{
  "num_hidden_layers": 12,
  "norm_eps": 1e-05,
  "positions": "rope",
  "decay_fraction": 0.731,
  "max_seq_len": 512,
  "doc_mask": false
}
MLP neurons of a small language model. Each row is named by its layer, matrix (up: input weights; down: output weights) and neuron, and shows model dimensions 16-79. Each number is 50 + 10 x the weight over its row's rms, rounded and kept within 0 to 99.
A block is one neuron, or neurons of one layer that tend to fire together. After each block is what it responds to, as a language model described it from the Wikipedia text at the highest values.

L8.up163:50 38 46 43 48 41 74 52 66 49 60 51 47 43 40 63 41 55 47 50 39 54 59 49 49 46 47 49 48 55 58 41 70 28 46 66 54 28 34 54 49 42 55 64 55 49 74 45 40 51 57 44 67 57 16 43 62 52 51 63 55 38 64 62
L8.down163:49 56 35 50 47 35 55 50 50 63 60 53 50 28 52 48 24 55 44 47 52 49 40 46 48 30 42 41 41 50 64 49 69 57 61 49 44 46 53 54 59 50 50 55 46 58 65 49 64 55 64 57 56 59 07 39 44 76 60 55 43 57 59 39
L8.up729:42 48 49 52 50 48 48 43 49 54 36 57 42 60 44 48 54 63 48 59 42 38 66 48 51 36 48 32 57 37 47 39 57 54 38 64 55 56 33 55 48 26 61 60 42 48 62 54 53 61 45 49 39 51 54 39 68 34 50 34 48 55 36 47
L8.down729:60 53 47 52 54 66 51 55 57 80 44 56 66 46 53 37 64 39 58 43 63 61 41 56 60 55 59 44 47 50 29 39 47 57 56 51 61 49 64 61 61 76 63 62 44 63 60 47 45 55 58 65 58 40 51 43 47 62 45 46 57 45 42 50
L8.up1212:52 60 47 46 26 51 60 21 62 52 55 38 53 51 67 51 77 40 55 51 46 32 71 41 49 45 59 39 44 54 48 38 51 51 57 56 47 63 44 63 10 53 53 62 50 66 58 59 39 35 46 60 51 59 35 48 69 15 45 59 48 46 43 46
L8.down1212:37 58 58 48 47 55 47 44 46 49 41 44 62 42 68 52 67 58 62 62 56 56 44 62 55 33 43 27 64 58 29 58 63 44 31 55 30 45 54 46 41 49 54 59 57 49 57 67 63 48 45 51 61 51 29 32 63 49 52 31 48 48 58 68
L8.up1276:58 53 56 61 44 61 52 44 63 61 34 55 42 49 75 54 72 54 59 63 43 43 49 48 64 41 40 42 64 42 41 48 56 54 54 48 54 45 36 44 35 30 58 61 38 63 50 62 47 61 60 60 50 58 24 39 60 63 58 42 58 48 57 58
L8.down1276:48 48 71 56 56 50 48 50 44 59 56 24 61 44 55 31 62 40 54 42 59 58 69 58 38 40 39 57 53 57 49 41 61 43 41 46 57 38 52 75 57 52 66 54 42 62 51 47 45 36 52 47 45 57 18 52 42 50 57 52 72 52 33 60
Description: Word pieces in the middle of proper names and titles, mostly song, album and show titles in quotes or track lists, such as Fl(ame), Sup(erman), Cl(ouds), plus surname fragments like Cl(arkson).

L8.up302:55 46 42 59 48 46 36 42 55 45 48 43 35 64 48 58 56 61 57 57 51 41 63 61 52 43 40 38 47 46 60 58 60 57 52 52 55 40 47 46 57 43 51 56 59 48 57 57 59 49 56 43 40 50 57 46 51 68 54 43 47 37 43 53
L8.down302:56 60 68 40 57 48 52 39 49 50 45 46 56 12 45 54 41 57 60 50 48 52 46 35 53 56 39 60 51 46 46 38 41 59 58 48 51 51 60 60 50 51 36 44 54 31 36 60 43 29 46 48 48 41 52 41 49 46 27 50 39 62 64 41
L8.up322:59 28 37 67 47 38 63 36 45 50 54 51 38 53 58 60 47 38 44 31 66 55 54 60 63 49 36 52 39 56 63 53 62 42 49 44 53 54 60 66 52 43 60 64 43 47 56 53 61 57 73 33 35 44 51 42 55 51 51 34 43 49 51 55
L8.down322:46 38 55 51 62 28 64 46 55 46 51 63 58 33 53 59 60 58 60 55 62 45 26 49 45 54 39 58 59 57 30 63 48 61 47 64 44 48 50 54 40 66 48 49 46 52 58 54 49 44 40 45 51 49 53 45 73 41 36 48 55 57 44 54
L8.up834:62 39 47 65 44 37 52 50 43 45 65 61 57 36 60 73 58 49 58 43 59 44 31 54 40 53 35 22 49 47 53 43 42 46 47 34 46 51 54 61 61 49 44 41 52 48 59 59 52 42 41 42 37 54 31 45 55 48 50 54 60 44 52 67
L8.down834:61 41 52 35 53 57 47 36 41 43 66 50 64 49 41 56 51 55 64 56 64 54 42 33 43 60 53 57 60 48 62 65 45 55 55 52 43 55 43 46 34 64 25 56 60 57 46 49 54 35 60 53 43 61 60 36 65 51 48 56 78 58 39 62
L8.up1193:56 42 50 59 59 60 33 47 56 39 55 24 71 42 68 68 53 39 77 47 54 63 46 65 53 54 57 68 52 65 51 33 51 50 40 59 44 32 49 56 25 47 38 40 57 41 46 41 42 52 53 42 48 43 43 51 59 45 73 51 54 48 62 49
L8.down1193:56 53 61 62 60 46 56 40 46 69 33 44 57 28 57 58 52 45 37 35 57 44 58 53 49 60 48 57 57 47 41 48 64 54 41 42 33 59 45 61 27 49 51 59 59 41 27 43 58 49 55 47 52 55 39 46 52 48 49 51 58 60 55 47
Description: Infinitive "to"/"be" before a verb (in order to be effective) and opening pieces of split words or numbers (be|autiful, Bo|one, 1,|000).

L5.up1415:48 28 48 42 46 55 59 44 49 52 35 31 61 40 40 55 51 58 47 31 44 62 76 40 52 46 55 40 75 55 32 34 53 47 49 60 49 42 57 53 42 54 49 51 68 51 50 32 61 60 38 44 51 27 44 62 42 55 65 42 57 50 40 37
L5.down1415:59 53 53 49 57 57 58 60 41 51 57 56 50 65 40 54 55 51 41 45 41 29 65 64 55 40 47 58 59 59 57 43 49 66 37 56 63 26 33 62 43 63 64 47 55 47 59 53 54 45 41 54 46 54 56 58 44 43 55 46 65 58 34 60
Description: Final word pieces of transitive verbs split into pieces, whose object follows, such as s-ell, acqu-ire, purch-ase; also some line breaks in lists.

L9.up353:44 55 34 43 54 43 57 58 42 59 61 58 63 48 49 50 57 46 60 49 22 47 72 49 48 63 53 56 25 49 49 36 38 56 44 51 60 55 52 44 54 66 52 35 38 59 40 40 49 54 35 41 59 65 56 46 64 40 60 38 64 70 39 65
L9.down353:40 55 48 64 56 47 40 34 51 55 40 55 52 69 59 56 47 29 55 56 34 43 53 64 56 46 38 53 36 44 67 36 44 63 54 40 43 36 48 64 53 42 41 49 29 48 50 42 60 60 52 56 44 33 57 46 47 53 54 64 55 61 48 61
L9.up776:48 61 37 61 54 36 30 83 43 61 50 49 38 25 64 39 52 55 40 67 61 61 65 50 41 49 62 51 65 49 37 59 49 53 55 74 52 49 44 49 55 71 47 64 55 40 48 50 66 68 49 29 38 37 52 44 41 40 48 59 58 76 43 48
L9.down776:71 77 52 35 64 25 51 36 37 53 56 44 48 56 56 50 39 52 53 42 43 49 31 51 53 32 43 59 43 62 42 27 51 56 58 56 65 49 48 63 44 48 48 36 60 42 47 43 68 43 57 39 41 55 63 62 49 34 34 50 68 49 29 61
L9.up970:35 44 47 68 56 44 40 66 34 37 53 50 48 57 64 49 67 53 43 53 56 51 39 53 53 55 53 43 45 43 60 57 33 42 65 43 72 57 55 50 42 47 40 54 63 47 57 62 40 35 47 53 51 29 60 41 64 37 56 49 54 86 48 73
L9.down970:40 45 57 63 52 46 40 50 44 46 47 49 33 58 53 55 43 52 66 43 37 57 48 54 58 62 62 47 39 51 49 72 53 53 42 49 54 41 47 63 46 65 61 60 45 46 50 36 64 48 44 51 48 65 76 42 44 44 45 57 39 55 38 56
L9.up1317:35 27 60 62 58 29 60 70 39 41 46 45 57 53 41 58 48 49 35 40 41 63 44 32 48 70 56 42 60 48 38 64 40 66 38 46 64 51 37 38 50 50 51 46 51 44 47 63 55 51 58 36 48 64 49 52 26 42 56 39 39 60 49 56
L9.down1317:29 59 56 61 55 28 44 53 47 48 54 65 51 46 51 64 54 44 49 38 48 57 42 44 48 57 56 68 26 49 49 55 49 78 46 41 55 51 32 53 63 51 56 58 34 62 39 36 44 56 46 39 46 67 73 41 42 59 49 34 58 36 57 50
Description: A bare space token before a word that is tokenized oddly (and... vernier, an ellipse, to ensure), empty table cells, and mid-word pieces of place names (Kent-uck-y, Nam-ib-ia).

L9.up11:61 35 66 49 56 75 43 39 59 47 44 51 46 47 49 51 50 56 68 60 20 42 49 52 53 60 66 61 38 57 50 53 69 54 42 46 60 42 54 68 51 43 40 47 64 40 53 52 45 52 51 47 45 61 40 55 58 50 45 40 57 55 60 60
L9.down11:54 60 45 50 48 47 41 48 45 37 45 39 60 56 50 44 58 47 40 56 38 47 65 30 41 44 49 38 50 56 62 42 52 53 53 58 49 48 43 57 43 61 58 50 58 48 61 53 66 35 49 48 45 46 47 60 54 39 57 40 50 46 48 66
L9.up134:53 34 54 37 67 59 62 26 55 52 52 51 28 37 43 57 48 40 29 49 65 39 55 37 51 37 44 41 60 56 46 59 68 71 64 56 52 43 59 46 48 51 37 53 66 57 37 56 61 54 48 47 74 59 47 55 54 61 42 40 42 66 46 40
L9.down134:58 67 62 62 52 45 54 59 56 46 37 41 57 52 62 51 62 45 53 30 36 55 62 50 43 62 49 58 48 50 59 45 30 36 60 54 42 58 32 53 72 56 49 45 63 47 49 42 39 45 48 47 35 51 33 50 48 61 56 39 57 24 46 56
L9.up605:58 74 60 53 61 68 58 61 52 67 48 56 53 60 66 61 58 67 66 52 38 45 40 61 50 38 45 39 57 42 56 40 77 58 44 38 51 40 66 34 56 70 48 57 54 48 65 39 29 58 39 61 70 50 48 40 40 48 62 49 47 67 58 48
L9.down605:66 42 40 39 51 34 49 59 42 49 44 38 24 45 47 42 51 56 57 31 65 59 62 60 57 29 29 38 46 62 53 48 57 58 58 58 49 35 77 56 50 44 65 57 54 46 59 45 42 36 38 37 39 40 67 40 50 52 32 44 60 55 52 59
L9.up1183:63 28 62 56 66 66 42 51 33 55 59 49 43 37 43 68 55 36 54 48 48 29 39 51 41 59 59 42 60 50 48 45 37 59 48 55 39 44 73 58 53 63 49 51 59 47 73 66 49 66 34 47 48 37 61 61 56 45 37 51 75 55 39 46
L9.down1183:62 61 63 47 49 50 47 49 57 57 44 42 58 50 68 62 64 49 50 63 56 44 43 58 30 38 54 60 48 57 59 55 49 40 58 45 27 52 52 38 38 66 46 66 44 44 34 48 67 44 47 57 44 43 55 39 53 38 49 47 55 25 63 63
Description: Adjectives and quantifiers of size, extent or degree after articles or verbs, often in species descriptions: most, small, broad, large, less, any.

L9.up640:55 38 64 50 37 47 60 51 62 58 57 27 34 46 62 70 60 50 36 53 39 56 60 58 68 39 48 50 54 58 58 42 42 49 47 46 50 48 50 54 41 54 37 59 54 41 49 63 49 45 62 46 57 47 37 53 61 47 65 51 55 48 45 53
L9.down640:79 58 53 48 30 50 61 49 53 40 68 62 53 49 34 67 40 53 38 59 32 61 51 48 59 42 47 55 38 55 41 56 30 37 55 56 41 44 39 49 53 56 45 35 51 64 56 50 52 48 49 46 49 45 40 54 47 49 53 26 40 42 58 58
L9.up880:58 51 62 38 45 58 50 49 40 52 48 51 49 76 29 47 57 51 34 55 62 60 32 37 40 40 58 46 54 48 33 55 46 39 57 71 59 66 56 58 32 60 62 52 66 38 55 51 48 42 35 69 51 50 69 46 39 56 53 60 57 49 55 39
L9.down880:43 40 54 68 36 39 70 59 45 54 47 48 45 40 51 52 66 59 53 43 40 54 64 43 65 49 54 61 70 40 40 50 51 52 41 44 49 48 54 47 71 32 38 46 58 64 50 56 60 49 52 40 57 53 30 61 54 48 57 37 42 53 51 62
L9.up1241:62 44 49 60 23 58 40 54 39 32 52 40 57 47 47 80 58 53 40 50 49 50 65 55 56 55 41 54 72 47 46 49 64 58 37 64 45 47 44 48 34 43 35 56 34 48 55 34 45 70 53 47 45 68 34 57 46 51 54 52 45 55 45 67
L9.down1241:48 54 43 43 48 58 47 46 57 48 55 37 51 50 50 67 54 62 49 55 44 46 53 55 50 36 51 75 68 44 62 51 75 52 50 56 45 57 66 51 26 55 51 62 58 60 72 51 51 33 36 47 36 69 33 58 46 56 45 46 38 50 57 67
L9.up1280:40 44 59 52 30 54 74 26 53 47 58 48 86 48 40 53 54 25 40 44 45 48 60 49 41 50 49 52 58 60 48 51 45 46 43 45 55 40 48 54 42 46 44 40 63 49 42 43 58 47 59 42 38 46 67 45 44 41 58 33 57 47 49 52
L9.down1280:54 69 39 60 54 54 69 54 60 48 48 52 59 67 29 64 51 38 50 53 68 55 58 60 48 62 47 52 47 62 34 46 49 60 61 49 52 49 52 44 55 44 52 32 62 64 29 60 55 51 49 54 44 59 32 50 47 51 55 33 42 37 62 55
Description: Inner stem fragments of multi-token Latinate verbs, just before suffixes like -ed, -ing or -ation, e.g. encou|rag|ed, obl|ig|ations, requ|ir|ing.

L5.up1114:34 40 66 60 68 28 49 72 51 33 54 50 79 55 51 41 59 54 31 45 52 63 46 46 59 46 33 40 44 52 55 47 30 59 46 56 62 55 58 49 33 63 54 54 53 54 51 62 47 41 51 65 32 57 36 55 65 31 70 45 51 42 49 51
L5.down1114:33 47 38 34 49 37 47 66 58 41 57 55 37 54 63 54 58 52 58 51 50 62 46 73 54 46 59 54 51 49 63 50 44 78 57 47 52 47 57 62 42 40 49 48 52 51 35 58 47 35 47 33 23 58 61 37 48 46 61 46 49 43 47 62
Description: Fragments like r, Or, urr and An cut mid-word (consec-r-ated, Sinomic-r-urus, r-hythm, Or-thodox, C-urr-ency), plus lone spaces in empty table cells.

L8.up240:60 52 49 61 38 65 54 54 48 37 53 60 66 39 54 61 35 47 56 50 67 46 61 46 67 67 44 59 52 61 48 45 57 58 66 60 58 36 66 55 45 53 48 39 53 48 59 64 52 58 62 67 41 46 47 55 75 47 41 25 28 56 38 51
L8.down240:50 52 67 56 47 34 50 46 42 47 68 41 68 47 49 48 39 44 65 63 37 44 41 60 48 53 44 36 61 33 51 44 57 51 41 56 32 57 39 52 38 57 62 35 38 37 56 60 35 45 39 38 50 58 57 50 50 61 58 36 43 36 63 47
L8.up259:62 65 40 56 53 41 43 57 34 52 46 47 55 67 49 41 42 44 53 67 52 47 57 36 47 52 52 50 42 40 58 52 58 41 35 48 52 42 65 62 42 59 45 45 40 47 46 40 41 57 44 33 53 62 49 59 58 50 58 41 45 30 31 57
L8.down259:59 51 56 47 68 58 55 46 52 63 59 32 64 60 32 46 43 48 45 58 53 53 55 51 46 57 52 56 49 62 48 55 80 70 48 47 63 52 63 54 52 46 32 47 39 41 43 53 72 49 41 51 42 41 75 52 61 56 38 53 34 71 54 66
L8.up795:65 55 44 59 37 63 44 42 25 43 57 36 51 45 49 60 41 55 53 49 49 54 54 51 49 50 54 41 52 42 46 46 52 64 30 58 57 51 47 53 56 63 45 40 63 23 47 39 35 55 46 45 28 54 52 39 50 50 59 58 55 49 46 44
L8.down795:59 35 44 42 58 63 54 41 53 46 45 51 63 63 43 47 52 39 68 52 44 46 47 51 41 58 51 29 47 53 53 58 40 47 75 41 57 49 52 48 61 44 56 55 57 73 47 46 47 53 48 38 68 30 62 52 57 45 38 43 56 49 70 57
L8.up1225:51 44 50 71 51 53 47 67 61 36 57 48 57 48 50 42 46 37 61 52 53 45 62 53 49 28 65 52 56 57 67 44 59 43 44 49 67 69 44 54 44 53 46 57 28 45 47 49 40 55 62 46 40 64 58 67 39 36 60 43 28 55 51 39
L8.down1225:59 59 49 39 46 50 40 60 53 56 41 66 49 66 50 40 47 61 57 66 55 44 53 57 49 62 66 57 48 44 57 66 35 50 71 51 38 46 48 39 41 50 53 41 50 53 42 54 48 44 56 58 52 40 35 44 65 60 35 59 44 36 65 62
Description: Finite forms of be (is, was, are, were) right after a noun-phrase subject, as in the enzyme is, the collection was; also not, be, and -ly adverb endings.

L8.up88:62 36 59 64 39 41 47 37 46 43 38 51 41 44 48 60 52 52 42 55 46 49 56 41 53 60 55 53 44 35 52 47 52 46 48 58 44 56 49 56 41 58 53 37 68 63 44 40 64 41 46 50 39 49 45 45 53 54 47 44 49 44 43 69
L8.down88:44 67 39 41 58 43 57 45 41 49 48 51 39 48 61 62 47 51 34 62 49 46 41 58 45 52 70 67 67 44 28 62 42 51 55 57 61 55 50 55 53 42 45 32 49 47 50 43 55 28 46 36 39 57 60 57 58 50 48 61 34 56 31 52
L8.up609:54 39 54 55 42 54 45 52 33 36 46 36 56 40 47 66 38 44 48 60 55 48 53 46 59 45 50 42 62 58 55 48 64 59 30 47 56 53 40 51 42 50 43 56 53 31 52 36 42 40 43 54 59 64 40 47 43 60 68 46 48 42 39 60
L8.down609:52 61 51 51 46 55 59 60 45 30 55 39 58 55 56 56 27 50 53 54 59 51 42 67 46 53 58 56 58 56 55 59 54 59 26 53 55 40 61 60 46 60 43 45 69 59 65 42 57 39 31 46 45 49 51 43 63 46 51 29 37 58 52 60
L8.up726:56 49 55 45 53 46 35 38 50 55 48 45 65 59 37 65 42 54 57 39 45 57 66 50 53 47 60 46 49 47 24 21 64 46 55 61 49 25 50 49 50 47 26 59 40 36 24 31 53 53 38 47 58 56 55 43 41 48 56 38 58 40 35 70
L8.down726:60 44 48 58 33 54 83 48 56 39 49 55 76 33 80 68 50 52 45 65 39 56 47 40 30 53 56 61 38 63 53 66 48 55 52 49 55 70 44 43 50 57 49 42 41 64 51 58 58 65 57 44 35 43 44 62 72 52 48 49 53 44 42 47
L8.up764:60 40 41 51 47 52 56 51 57 31 57 65 47 43 41 70 54 54 46 47 53 34 76 44 42 29 48 57 45 49 44 55 48 63 45 50 50 43 31 58 48 62 26 39 44 42 34 41 56 60 33 47 51 33 45 53 44 60 49 57 56 47 38 53
L8.down764:45 28 47 52 47 53 44 55 32 44 50 74 49 40 64 50 52 51 59 50 57 47 37 60 57 43 61 55 42 46 47 72 49 41 30 64 50 45 40 58 58 56 59 47 38 48 42 56 61 50 62 51 60 50 39 55 45 41 52 41 62 46 38 56
Description: Final piece of a transitive verb (often after "to" or a modal) just before its object: adopt, abandon, extend, break up, find.

L9.up293:64 42 59 59 69 57 56 61 58 41 52 62 56 45 44 60 63 46 52 53 37 46 44 46 49 53 56 47 37 55 50 43 47 53 52 54 44 60 45 53 53 56 42 49 41 45 41 56 46 49 60 39 39 49 58 45 61 51 62 67 39 39 42 57
L9.down293:28 53 46 34 29 51 37 69 44 52 34 47 38 47 55 43 47 60 50 56 39 66 43 43 56 44 49 55 47 52 49 62 47 68 44 45 46 55 42 42 51 55 45 49 60 37 50 39 55 40 39 58 49 67 36 57 60 58 43 60 33 35 53 49
L9.up354:62 62 66 47 54 54 53 43 48 39 52 59 67 52 57 64 32 49 55 58 51 45 57 73 27 57 52 52 37 43 40 47 49 33 43 53 56 58 53 54 51 45 54 50 58 36 69 63 26 48 61 65 45 26 66 33 60 52 53 66 61 52 52 49
L9.down354:59 48 63 64 56 84 58 55 57 52 44 61 55 55 43 44 54 43 55 46 28 35 70 59 41 43 63 46 35 55 44 36 46 30 51 35 59 56 45 44 61 60 58 49 69 68 50 70 49 32 44 40 34 35 42 56 57 56 53 45 49 59 69 59
L9.up609:47 50 56 61 32 56 38 44 51 31 52 37 45 63 43 26 56 58 65 47 48 54 67 54 50 67 49 50 60 34 39 42 48 48 52 62 45 60 42 50 35 53 28 54 32 46 50 66 50 52 52 54 53 57 65 31 66 57 56 52 47 50 41 47
L9.down609:64 50 54 73 42 56 46 58 47 56 58 42 48 47 77 61 59 44 72 46 65 51 63 55 55 54 45 43 59 40 61 48 37 45 61 39 53 40 58 42 55 52 41 44 58 54 55 43 39 55 43 49 48 51 57 46 37 43 58 42 46 50 63 51
L9.up705:59 50 62 50 69 56 62 41 37 50 47 50 57 49 50 58 39 43 49 64 46 28 59 59 48 37 70 47 57 50 42 43 57 51 53 51 52 75 64 52 38 71 44 45 54 60 42 64 43 60 67 47 49 46 59 63 65 50 40 46 68 50 47 50
L9.down705:37 49 66 73 46 48 42 48 41 45 34 43 45 41 56 46 48 40 49 62 62 37 63 56 45 41 54 42 56 48 54 59 28 46 52 40 59 58 55 29 53 49 53 49 66 58 75 46 52 38 55 58 48 46 50 51 54 57 53 45 52 56 50 43
Description: Function words and degree or judgment words just before an evaluative predicate, such as was considered, deemed very good, relatively good, as the most.

L5.up1025:39 58 45 56 40 52 37 71 51 56 43 51 36 41 59 50 56 66 33 49 52 38 60 65 57 43 52 57 45 45 57 55 58 52 56 68 54 54 46 63 40 42 62 40 39 43 59 59 70 49 54 47 46 41 24 35 60 38 54 63 37 39 54 59
L5.down1025:49 62 45 47 47 37 58 66 45 57 59 46 47 47 42 36 62 79 42 34 36 42 55 54 45 60 63 53 46 38 54 38 74 57 76 44 48 62 27 46 48 51 69 39 42 42 59 61 46 46 45 42 68 43 43 46 56 37 63 54 57 64 16 56
Description: Word pieces or later words inside capitalized names and titles of songs, films, teams, places, acts: My Time, Red Star, To-oele.

L8.up347:59 40 50 78 32 29 45 74 27 64 37 45 55 59 53 61 44 39 60 34 56 64 39 46 64 45 50 50 51 60 56 59 55 46 48 40 46 50 54 64 46 42 46 54 39 60 65 35 51 51 44 38 41 50 37 40 44 48 54 34 57 44 44 41
L8.down347:46 42 62 44 59 48 44 48 55 43 28 39 42 41 36 69 60 49 50 56 37 55 49 43 70 55 48 60 64 18 51 43 39 70 48 34 70 48 44 60 50 52 60 39 34 38 50 51 57 57 55 52 46 37 44 47 52 33 47 48 60 45 45 61
L8.up398:26 59 66 62 44 47 54 38 50 44 46 51 58 56 51 40 45 55 54 43 73 71 55 55 48 46 35 61 54 43 46 54 67 74 55 38 69 58 62 34 47 40 59 60 31 58 44 54 36 42 51 29 59 45 66 47 61 54 55 54 40 51 63 70
L8.down398:39 55 49 48 54 42 48 70 54 63 42 57 61 46 38 58 45 58 61 66 50 45 52 47 61 38 32 58 51 58 34 44 39 36 46 46 60 57 67 48 42 52 59 40 57 36 51 46 66 41 63 59 47 75 64 73 37 42 51 59 49 46 36 44
L8.up684:45 47 42 53 54 53 42 56 66 55 53 63 49 57 57 45 53 47 66 60 57 53 48 56 75 46 55 46 36 59 51 51 59 53 52 35 49 68 69 56 49 37 47 57 53 37 54 60 50 40 56 60 37 36 49 43 46 58 47 48 30 37 61 64
L8.down684:33 54 37 48 49 30 56 39 53 37 45 65 48 46 67 46 52 55 58 62 65 63 48 55 47 31 51 49 44 62 51 38 40 55 42 59 49 52 54 47 44 38 62 61 41 56 50 27 41 78 39 41 39 47 64 59 54 61 64 57 26 45 32 73
L8.up822:43 31 49 61 39 35 51 47 34 45 61 36 50 62 58 42 46 44 55 48 45 52 47 60 35 63 38 38 46 44 56 43 49 49 48 27 63 50 55 61 38 38 49 66 49 50 51 48 55 35 33 54 63 66 58 66 35 69 57 48 39 52 49 57
L8.down822:68 32 56 50 52 47 61 57 65 56 58 59 62 54 62 50 54 48 57 46 54 51 41 44 72 38 69 55 42 56 59 30 47 59 48 56 64 56 72 50 33 45 40 38 55 38 48 42 54 70 48 49 46 42 47 55 57 48 64 72 40 32 63 52
Description: Bare space tokens, mainly blank wiki table cells between pipes, and prose spaces split off before words like utilize, embedded, ice.

L5.up498:48 41 43 40 40 55 44 39 54 38 59 59 56 61 46 56 44 54 61 46 52 54 61 54 57 33 46 48 57 42 57 62 46 52 48 47 53 51 58 38 52 45 62 26 54 69 57 35 54 42 71 66 37 56 57 53 45 76 36 29 30 35 61 36
L5.down498:54 35 39 49 58 41 44 56 56 51 32 60 39 55 41 51 32 62 55 50 48 49 54 52 38 86 32 50 39 72 39 66 53 69 32 39 48 65 59 44 55 62 45 66 48 46 45 69 40 44 68 38 63 52 65 53 62 54 78 47 26 56 44 57
Description: Second word-pieces after short initial fragments (s-ac-rifice, Al-ph-a, S-oc-cer), -ly adverb endings, and is/was/and following It, He, or and.

L9.up53:49 49 45 51 47 43 53 61 69 46 49 59 55 38 63 66 24 50 51 52 50 60 45 34 39 46 43 61 44 63 43 41 65 39 43 58 58 37 37 46 32 45 51 52 42 57 49 46 52 71 56 54 56 57 24 51 59 56 67 68 40 56 56 48
L9.down53:50 50 46 51 46 52 54 64 46 63 55 70 58 49 47 41 31 69 57 61 56 47 31 51 62 40 39 39 40 46 50 37 68 45 49 59 53 52 34 62 64 57 59 51 35 49 52 35 61 68 46 46 59 53 00 50 46 64 48 52 40 54 62 57
L9.up1297:41 57 47 60 60 47 46 45 51 54 47 47 52 49 47 55 30 41 54 67 57 57 44 40 42 51 39 59 59 53 52 51 49 49 54 69 59 70 47 42 51 63 38 39 51 60 62 65 53 39 48 43 49 58 41 41 64 60 73 51 46 56 46 55
L9.down1297:47 47 49 58 47 62 55 51 48 59 55 49 54 31 52 45 40 35 52 56 49 51 43 42 50 48 47 52 35 52 51 33 51 62 58 50 42 46 45 56 41 44 39 60 46 50 51 39 54 39 55 48 49 50 00 55 45 47 57 27 47 50 58 35
L9.up1439:43 56 51 50 54 33 50 23 51 56 48 56 47 60 32 44 46 63 40 50 43 48 30 47 69 43 46 53 45 36 71 59 54 52 34 49 48 47 53 57 55 51 61 55 63 58 56 43 42 36 55 70 44 51 39 34 56 74 47 61 43 46 61 81
L9.down1439:42 40 38 54 51 34 65 49 46 42 57 50 39 52 45 53 41 55 40 59 48 48 49 58 53 61 61 31 84 51 41 53 43 39 51 62 59 60 48 62 31 39 54 56 45 40 52 41 46 53 59 37 51 76 30 47 52 51 42 43 59 68 61 50
L9.up1531:64 52 40 48 46 50 61 49 63 50 49 47 32 37 46 49 46 49 45 57 47 56 43 48 48 38 41 41 37 35 76 52 54 24 37 71 53 41 40 49 48 49 52 75 34 47 54 41 39 63 38 57 57 36 47 58 54 46 61 79 52 46 58 56
L9.down1531:51 40 49 62 38 43 62 50 42 43 53 52 58 34 68 62 25 57 36 41 54 45 64 46 59 53 47 58 65 56 53 48 65 50 47 67 46 56 45 72 50 58 37 46 62 43 55 58 54 47 47 53 51 57 27 35 54 38 46 48 44 29 51 40
Description: The first or an early piece of a surname that directly follows a person's given name, in lists, tables and prose, e.g. Rory Culkin, Paul Carden, Justin Trudeau.